config.toml
positions = "alibi"
attn_scale = 0.125
tie_embeddings = true
init_std_o = 0.0184
optimizer = "adamw"
lr_head = 0.00443
warmup_steps = 249
decay_shape = "linear"
seq_len = 1024
MLP neurons of a small language model. Each row is named by its layer, matrix (up: input weights) and neuron, and shows model dimensions 544-799. Each number is 500 + 40 x the weight over its row's rms, rounded and kept within 0 to 999. Numbers have three digits each.
After each neuron's rows, "fires in" lists the words (lower case) most often at its 100 highest values on Wikipedia text that the model never trained on.

L7.up2707:533504507515490524413486522473539532480447458507474507456477499523496461491479530467519407581439423562520543461593440475497391473511441499420497593459569513491492509458441586494455506490451551422498494545502562485495492486580526487541557562510472446459491514508503508507527496503558607498499483530462501520451524479525450457474539456526499501473455465506496542473460473539454534514464427497514444568451466456547466476538494495490593461440429516497511525455508508549522506498561510455536454526524441485553460497528527366528484540503446545498462474471601478465531473512529508492559572348449571495540581493553470424467528502547484475579465469420510498498491496564585488485570511647512550464529505491514458516526474502532477520433492539536562482527507503479501556465522501
fires in: "5", "3", "4", "2", "0"

L7.up3847:574523476551534459456475504464468496525551566511469530496498512526534469491531522541472410581549467502512515533492485541452443513471548594509487514493482445555507502569509492561465480470482567548534467557457478513546476499544455447568501540466486594503508493483469535492495610567532463532638545412494478548534401499477566509453480567517474562508489496515508489504520515521527508459478511470540489593522434566481480412457594605492554484509578459454536458541559424487546498472537480514419555570452514569490416555576490539577507515522494530492480489476467517461520450510423517521479409500498515523555430466498473465516540508487476533534424493558538492485397489519492463503505491443467542441506519518554497561470513579488481512509493502434482486458373531517507486525518476
fires in: "and", "i", "that", "stated", "or"

L7.up4531:492476515518487466436533531458533489468516537487532554491502545495491501484498598501535518448494481515473500521506541516446468462452457561429502527497506602455442513512522508503465490496470485478502507544385509456567504503509532515494481572492459548488557555464434520515476477464462484478541485520440502486478447455460521520453460531401468434503504481509466511522498485537522488459473475538456540506480504560449322537489526595450560484521529532487541485418486486572508519522576486527424515509486515494529488468441498517515507482503504576454477511544453572535532441503509485465429428505556540469471523614530513511497462562480469479511488476529600569464503487505462504514571511475495480527503461526479461472530507553496486485525494506496507556514480524490495461459513529
fires in: "new", "city", "street", "of", "local", "now"

L7.up3142:482534486448494483465530427542547535522490508473473538430498464504510539525469452476425551537571541447615509443578522476491521505433492440528514519490554449445491509433581503463555489470530471496490506516490526449612487490530485541493512497474527522406513483532488489444524483438478558460543488467502448530520545452522565522552521503531487492528499525457552439471543486445523545536461508515519428489545500525553477480510473548475484499498564474427518563501530479487549571544466509480493453510468471569530502449505483489486455532462523489485444532484473585457509509415419475514506522580526553461563484540521424471485554543459506491549441536513483485466529492543448476522434548589525415517456494502560491576476470460475554596395512503540480577478406523562465586571574547
fires in: "well", "of", "respectively", "in", "note"

L7.up2049:524496482496540465509432495476515513548540493464534535560466501472419490518489496523535444465543517541523554489548563537535441557487489543519534508482548531404533473512507583568535574422484511522453482567511475473548436540509507576514554479500525541508515482497460427470543511549466511523485522478538556477538490498547516482530449502501516607456502499436472506502497494483495508505477524481499494472481439533480471518522490560503562545524492470506550553565466444493488536462535524450381447430466554521496488504483435489534471557445479532549481532467504517468516553503445458490487465526492498458549503487493501539483475540558506496527408478532504478484533496508526437481542559516513558485426485506503508498422506449493454588475515450497425517506498501487439465591501486
fires in: "due", "according", "much", "e"

L7.up1745:510517499472453447552486519505460517513512578460520452496495451540565399487544524480451492479501515502501547491530497459449465475531538536441542565449479603472451462423443511495539484536480575459439539598522560509523540472484549565546521477497555420500424490445539415519542478495492564522473542554438525453570453487544435539516462495443505557462444519464506471455537504455509504487484521469483534488481546492453430516527475516504491549524524436446514493518450463564526529510486519486490464434521498529511510514448562517476459568487467551542457543512464499460515480425500500524435499384514503465575493483524517504450438565534473518489508490521547503500461506522522527467521557594463451551447438425514536553512516513477471455496494405565483527478491585516526519495550447
fires in: "after", "by", "following", "same", "under"

L7.up4353:529525495506521402513402558508532557545533568518487486517563548527489507447534513503398421549520535514529528462510510468494483505414587547487492429466490500514459597447525513495563536558527479457500493570504478509488502528468470500598519522523541422503551537588474531433524488546498514483579476453478502482569514437490530473509547574518486499479473574457493447515525502448498479572463511513634450538576394575446461431547557415449522453528522507542505462578493481511496535517545463565526429467472483533443505500507534507478489474523492529529436516528519499479422597474535489528457481480522481537483471485434502530484557515495444504475537537517517524540548520444546480497479499532563507517546463443575442532451516444500472522450537502459528495506533467449499636583483422
fires in: "and", "so", "it", "work", "such"

L7.up3498:491571475512478458414496531587520488459519446564482514435509515463523496519552541450514529490497516504522524577519484544452555591456570475477478536481468505464510460473544500467432496518535481515452506537524531463452515530511517427468463502540547419481512478518456562473462501507502521473500579537480533480548484527595572470516494501473542514433547545490462508494475470507487527496557463481520385543518495518544502514516483543497484460475514476580554513474605510563554534494485528514405460539508476559457540493466450510459499417537525575478453492477444473561434473577446565536482529541479558531528506489477489468478492462601542532558483480523459429460514506473514536479469509510515550444538566488531510532408512516470489565495560494484486509515508450541505494527563438
fires in: "for", "of", "with", "about"

L7.up2653:469579473436542551486556511503514507563522532495541462478537488503528454547467498521503563526501522539445476476497460511494458540499505554485506544510518529431585530476452526443503520505569485540558492510513552552440515454495471479476579483534533472459439461496596489523508518449478539513485522496506499514501440535482505488526476547542456549499496442478546463491460457476534465515562551533504500604519460535432492492427473558540471528500559497496456529561502440463489456482501521404486426504424515524498508502527574531420473488484524569476535531507473485464505480447500500538452523488484501577578551511440483412537514561521538572514551555394485454432454451444563557488501506607495509472464510569570586480464458530471520509489504416481453534444472521491497498479493503
fires in: "under", "to", "in", "who", "a", "after"

L7.up4786:494547500458598497488533477474480456487488511476480506491590529502522523506481531412568521474480458459491476525508536541480533382469528522474495532503527470503503471558467470495505523457500549506458506382493485478532495518559518495567476514553544564503414514453492461511574534488455489508527566408549522523508492505483505475372549580515508531527535512471516439572499515519494525508492480587622465517507529567413453531464490558448494483488579558444453455514550464490536582543506498555491535481525512496423432514435527458479523439538508486499457440513616466602522493523393473499472495500493476446440479504528490465483601511518529558489495473443530534524541395440514489552512627460579477515512527538539527559476533509582603553545516458578494481457463483589467519618534449
fires in: "west", "field", "north", "to", "east", "south"

L7.up2867:391541514437529519570482521441618491505518526469519519450509501531474529476469485512465521517441395499513516492412546462498455460501457469580473507493484526465464537472552482468529538530519453451479526456480518549624416459537544539453493482510561449484412462481474514518487511493534564511452484514558565496515496459517468460531503540523526478507500458424470512609528493516444512539505449553462514553490512517466473537519558517442538483538517530531467521533522546532481571546542538495483455480535474482590575539523443528525480433527492473537452468533541560466463547470517526534455532552551482457459557537474555414468539578548486505494419508523536481468500539515549557478380502458449478435542408493501441478485435492515610511491454488455485532456552435404491514521493436
fires in: "years", "part", "as", "days", "months", "children"

L7.up4773:545498542538613528561525460468495455540476517579561450426505454511495535514504544483556476457462403523467478488439478579520502492508524527491506517470503474465520562486515472471460531446492540428428542482406434521531513503532576489511442450518533462468447453436499466389504546477506491542523510431508462515526485515569490534505452495513532533543458491560456446526457479496527472484489505550476491537539426554528545486523512502480540475495480475482494430514555438420501543497565506491503475542443552511555508557478496543483503509474462490539493535456558528482519454463464507502424480517521465574532558538402533432514571552471578474563512510467500544493507357407459520495449493534469487579504450478532459513497520515545474526450490500476435517510475483477477529509562515
fires in: "one", "once", "right", "south", "first"

L7.up3555:469513451446495528529509543548471422497534478479466526490426505634454522478508491518505527494511431483508538526480495447508538532501504444454498469517454526493524518502491465420522468506586422531500480624476472498533465446491598503502529454518505450572531499461463456514487457443493467527555497562472456466436519433539511490551535537478571411556452473491528420503527546458465499518498498546514507505476522499477489464487516566550485538524467535470596495586510497442538558488513454439485481491436438449516467523488410527460497540430462480568547539501388545407455564486502427595517460532519504480543441563474522545477511557497490506466486579569465481464449539450518458489497562519458549517477562533522505558535561479463508449454546520518486521465537503536581509478517549
fires in: "song", "video", "record", "that", "music"

L7.up1520:471584478491493490515489508501527508481495412457573459477554506580433467471505557479537495522505439472456441468484507550524551557461499550530550540547444512475557513483498524467524509504528532453497485532500530403531468504479488457546513525447487497487481496530508478425532535531532514506495479445453450417531475532491526476450467553514566496452519537433527444515489486477518493472517489457527508490531470540518456539446511535477478506524530517559541511525470522483495519498472442511408503472529488465515553471534474514554558505509402515495490465481513534548548509511534532526461527527547528529486505572570585548436452525489441488471423496460422436488495502420542544521475543525510518452538459500513418460449548515513526504424495406498471538509447471510455459492566505
fires in: "of", "among", "were", "are", "amongst", "des"

L7.up5184:501497508461527521537498471459494471505583510547475500455503523458404433493506603532413503531569542534581440503432462511582564524458514527535500514468475575495556491464548477468456557460527469481531509443541498466608440521521508452500542454580525498465497498456519424441522551469475447529502512566480622551518485444522512458550536503546506525527533525534491430530574503492483356528489544518542525455532486493540462570505553473433506449529488473505516530587494470546491526532442502514500451432427542517502431502498566546463500497504524524453431481440444519532530532521499529505489486491479476464513546537533421491501577553573530557500545539477511493482551482465497459490504511481534451484501537490524549514412492556591476439427470478535482531473475506479471525474544500
fires in: "of", "as", "to", "main", "most", "called"

L7.up3776:480558530512507492557510503505514507573496491518524582469474601467507487531518521477541508490527487513541405498453467452489507521443516529482461569489438583463503548456482474518492539539554489504486501604480557507456458558539503441498558448510550484549451484530483529506516446453456517491485463459427462473440444526529558454518508518447464415400514521490491423497503513456503533429497514588488462538521483566423436537483524612486567492525467501534546515490446507442470579430578544515450490458422513472544550489472492541480477478527519501549520490498453560510472491616469441490499468500540570512493485474521510519478532609497536539499484498505466480518506483477474519483503518465470434543525499566521488499543407489541560504551494500487521468525474498470472491501470466
fires in: "york", "uk", "world", "zealand", "kong", "wales"

L7.up4660:551494539492516490512476530570499513481487496515583480395499478499489457531510445554544466504536460535493456525469566501532575512518509487391488527538457503560552424467531525547514520510400503527524540535493519498474531535425419519548507411558490457443510499531507495455544464538493527558575507504533506411554513441548540449444439526500560461524473410520494513446507419488470466509569529546509486504501541490444497519490515506458535461516503502508518510595533480506514526481530543569499533572447446464512534488449455448502505466456505540501444558469517511493484508448439502523482501516538453491547470457444450427489440519525511465570525497487557440454481509512482551465493520564531428418391465470551511542482498452501486507496599421429489493498514526421494481524576438
fires in: "by", "as", "of", "to"

L7.up1804:547540472405567487549527462508468512542503502488606574445509529464526438538483539420536495576487519466531509478481511535512463507478551498528489547564417451513386529479464514442527525524525493510530520461467497401554508466576464552472482502501448435460397513480452483457489562576414544499479518447525566446531518517465571482420452585531506505525490476493480453535530585507511514487548495536482502443518458545452491450445506492541475542535474492527622486525517487521518535479552507496467521438465505508478462495484524534483488498474506512455464545485457563505428499525479503512406490422563545455467469444466478529467499525523452565525502554531517514491474476550446460468453557572480543460390520477555488489486493460465388490540540526553489500493463478573449493588499472
fires in: "its", "at", "s", "once"

L7.up5246:551508523537509483520427579526453510513559470482450495454522484476483505469467582522545509590465471513480455479466497532489476503532537512572489487478425463555476484478507533529544527514502490524471478468388532514584504515481479464551524475569535468437543498479474519548524520508507483521515544546408541542536458433443559494434417503548510434476497482480500422508519468458482471501509451546539443562559436484468449530513499470472456503520450451532509513562543515517515521442573496513490514423480416576448514489488536531558500502431524496500346488495434544429512508576525461506518546452562473455525485537490484506485486507543499491439507540495498441493520475419551454441408563442461479561535494498507515549436498542480497514443535487446546490542474502463480530562487494
fires in: "united", "most", "because"

L7.up4620:488494515432516483450500515501500541497512518475509543515503477520456531542463495457502491523533479500552502504481458530574494480501508469440493505528531485548467493442445499494487488481501532477524485460469483529505505497542482517499485481532578468480534487491515472517585475533531541621529590497418532469516472527498537413509444538573452530518542519464419458433505497483459495493486531508504451485529508478528467519466472481492536487495538427467487539499487539539529542512452482564430459527512468513470522591511516504494533518501506525460455501493497492470498505554517542517477486517442604438525515515498448495498485481548530543538485502486554493494494495521498539459482579506561482490506448494438452500424522552556532523424526473530500457499471556505502574587500485
fires in: "to", "of", "prevent", "for"

L7.up3587:590488470508459472474408405506415474461510461475536523552474446538512419473513493524509423533545474486616477519603531488548517520512506518471475515510477450531467437487472474517607519510523497493482506470442507470473509503541502471521527534457490451493486504446482494509499528519490512497447544530387525565511464544470517467459425524479455492520472515504477465459563498515492453488518548482475494489523500567514486512491441564527507509545471486475540473524464493531529478470518455508477511499518489543454480472545498518478549480508531566487454514506532520452510489469546462471420488482462548558482432500533499548485490473561470488458501449501541533516513466522470579508484499508527482535467544533499489516512502530479459470490504464609521458466499613461461531489509492
fires in: "of", "due", "to"

L7.up4644:443471577446561525606511578526424497562470530497518474480462513492530453553527515509510475492552470540445488467557511493528554528496533507472508560525592456543525514557532480505495490573483582512365492443509576497520420497514510510519437473498515489437445403473509535534472549540522489453454485518543537469507461474568444519419507549469503481538454457551521542488536486472511519475458521542444575455442476540487533426526487488474460461483499474584457465448515510486511535480474533552507554382481558517506600503502493507521504499475476512504462536462575564502482544478437595532468467456503484520522452445428504495504555470531537469521432508586535482449491451494468453500426560479516507457481478479486470519403480551590444488508459533468504521485506466498512501530555502
fires in: "no", "never", "without", "not", "1", "pld"

L7.up5037:523564458503498550467492450478548527505444413486524449526477459509505459496483542463519526494440546508507483513491471476530504405452571568463601518601527539499525455461510509456477543527447491534517480525431555516434516516460507527491510467514444531450518463541524499502480473450515515481505506515487459514535432450527555530484575509442483494514439478474527502495593510510473534471510486532448479522523558550492472561494505456512494474599502534515502498516506466594520510482516417555508473472539454513504483507488511512509529547530496504469523498509532546394501501564578555485458400465568484405490526543460467463477571406540471521488540505446504511490534478479490518475537565428551529545500496441538498504503518556539495476460513537567545469539486459482473511497519508
fires in: "united", "city", "county", "state"

L7.up3109:551601483551552489546487487433541515492513540436537505498565509498487525447557490484525580529554464449494460540469465450558489480527486501478476470515484449512550546497535522486445478543568503440495455457492491506541431455524461531523494533514512472490456549563439442472521533511463494435528527463522493506509509524425447419532470562526525538534516493462544473427540498505523455509510474600588471485471517518398408521431519609525565468487448449547449482520542536476522524520541538466471446462459512561566469491489501465485503505511480490463506489444474466506481527466463504516453422531571516551509490525441561548473558547483492526526421513510502513503531497483518520493475519503503462540442525496542449528412487519461614528432522558476500552490529473450531522531482400
fires in: "of", "s", "countries"

L7.up3366:475555493484520612474474470502545464503492475408483487558509518472423487559470555496473533590473586491531521513488525579517493425457524557520476490460507507513549495513534459499490501484485470481531443513503535516485501535547527498515524515468570507528542471511514517469555466447567484555574508496383455448530453459461483561505527544426391487489497510441511514551459429429499454508513530480519453476497541510510510438449517558512595508540533516497497499498553524503505460503546432495466458480528498481529477487432523556502508538456515499437491436476463414518545592525481478527472507477575546483509532524529435465429480476523475456593502512499482505450488535475616491496456517504609547525528562510598506549510546482405496448478509474484497604514461442467458571573460540
fires in: "also", "it", "and"

L7.up1349:490544497489535505546534525473497475451608491513638606508541529522403523477540508452414461519593467529543508520485488507476431459472506514476462513544548510485448547486472479467580520501505481513434532524476483479466443529524493485505430504527569400472487529415500422452563546496537479480495462498481437529473466543544558493522463511522577488511427466481464417521475566489489546541484537580526448554478475555444505444502520546541582544467475523458484451536472521484492586523533502438516433460459532481477449553533544518499488491529494490467522492504441510535451560440492509494420395501431477462521525566417529469464552554516519497531464574494471530491524488449491537542512488449536510473556522493492449472467482521497584517546447519503447565477533516537492453547488473
fires in: "year", "day", "years", "days", "week"

L7.up1109:497474474504562491541538505537463503478513467488458507475510444607490415539523521470446490517529494497512531491533524484518466452465553630401461417485446551525538536481516474480450567452469504495483496501469532505430507430354472578490547415475491485558513466531470553506532480498412488465581503502529442477588400524544500458419480552518454551544538463526513510493564445507463534490462545555556545467542479562486458461515481500463544507566552535441510523478502556532466513524544479433454465529520423463509506544476549559499471581525506581471449516483498493491542528544515482491465435476532538503504480538446501505507508446555481522443475465484413526473505496457506474496574490521461454458510478482548442502477469499456511507580516460478453494476493537472468526515521535
fires in: "that", "following", "the"

L7.up4040:628495603447569501515440450464557501500473552527535508435509436461509522461487511496623473560473532430511574525421514532528544508463548500469491463491385547530560500492507531490504474550512537512455488485481504449522472451542568508490472400559543526494505483449482525511544488510487519515493504530539526560488492436471420496514466552522474455550481515569488500543488504497462448560520537490561580506535440509454512437477459533490485505461535494459475465481607473486524506425523448544482465509498447580496509579522478428529527481468487532475520609459537476476451523452494520448505489457546534512529490498540464473507532507470491493450498567525506454459452428509559422501477505496465482550440544551454491549452542477515523567415489439508512515509420494524512488513579552
fires in: "as", "head"